From a checkpoint of a small transformer trained on Wikipedia.
Architecture: RMSNorm before each block, tied embeddings.
Training: a variant of Muon for these matrices, 284M tokens, 8677 steps.
MLP neurons of a small language model. Each row is named by its layer, matrix (down: output weights) and neuron, and shows model dimensions 80-143. Each number is 200 + 30 x the weight over its row's rms, rounded and kept within 0 to 999. A neuron's up and down rows have the sign that makes its largest values positive.
After each neuron's rows is what it responds to, as a language model described it from the Wikipedia text at the highest values.

L5.down79,171,239,197,179,196,221,213,203,224,252,198,178,182,198,199,211,192,172,154,188,178,221,227,220,251,194,198,219,226,185,204,180,190,169,200,195,198,150,209,253,172,204,185,223,202,155,179,130,211,186,199,233,194,156,170,202,249,234,183,220,200,168,255,184
Description: Section and paragraph endings

L3.down223,154,182,215,233,181,174,242,185,219,215,211,244,192,198,168,235,200,183,175,208,217,202,198,205,240,181,236,204,193,199,257,217,179,201,187,227,209,216,191,182,137,193,156,166,168,191,142,186,197,205,186,218,155,163,202,173,180,220,151,167,209,288,229,208
Description: Closing heading markers

L3.down151,228,191,192,196,166,206,162,244,161,164,138,155,197,199,185,250,235,183,190,174,196,187,191,209,238,209,177,170,215,205,215,221,195,143,234,242,113,227,200,170,212,218,203,203,191,185,142,196,228,157,197,182,229,208,190,192,244,210,221,207,191,154,192,158
Description: Mid-word vowel-r fragments

L3.down312,221,152,185,248,172,209,177,196,249,218,179,213,156,273,179,169,232,177,191,165,210,224,189,172,145,218,233,145,140,198,153,185,182,171,213,230,154,251,178,173,181,162,216,224,182,201,178,189,132,208,238,226,195,242,194,195,145,185,165,207,249,199,127,204
Description: Mid-word fragments after S

L5.down283,210,183,195,186,210,206,208,143,258,180,175,260,186,175,176,178,169,193,219,212,224,187,232,176,218,187,191,227,148,239,177,218,215,223,179,202,160,234,247,170,164,151,186,232,209,215,239,210,168,219,177,168,188,181,225,171,187,237,142,223,197,201,233,216
Description: Mid-word fragments after S

L5.down112,216,183,182,181,210,156,198,266,229,221,222,206,210,206,205,183,186,233,230,227,218,223,179,222,177,188,175,126,249,124,220,171,147,193,215,228,173,214,193,242,147,223,228,168,193,195,208,192,183,189,204,223,174,146,169,211,236,212,188,155,188,212,180,215
Description: Mid-word subword fragments

L10.down197,168,244,230,234,156,209,204,246,215,213,270,193,198,210,223,239,245,137,192,203,178,210,193,171,219,207,243,225,205,177,217,198,184,169,206,234,210,202,224,182,165,158,189,210,135,211,205,208,185,222,182,214,208,209,156,176,179,169,189,221,271,209,185,202
Description: Heading closers and "val" pieces

L10.down136,238,194,171,201,189,188,226,218,231,243,199,162,205,197,296,169,264,141,227,172,166,177,165,228,152,215,203,254,167,208,201,182,150,194,183,206,205,171,212,219,186,206,201,178,151,172,148,148,252,190,166,223,165,200,222,209,208,202,253,241,153,179,210,185
Description: Word-initial "mo" fragment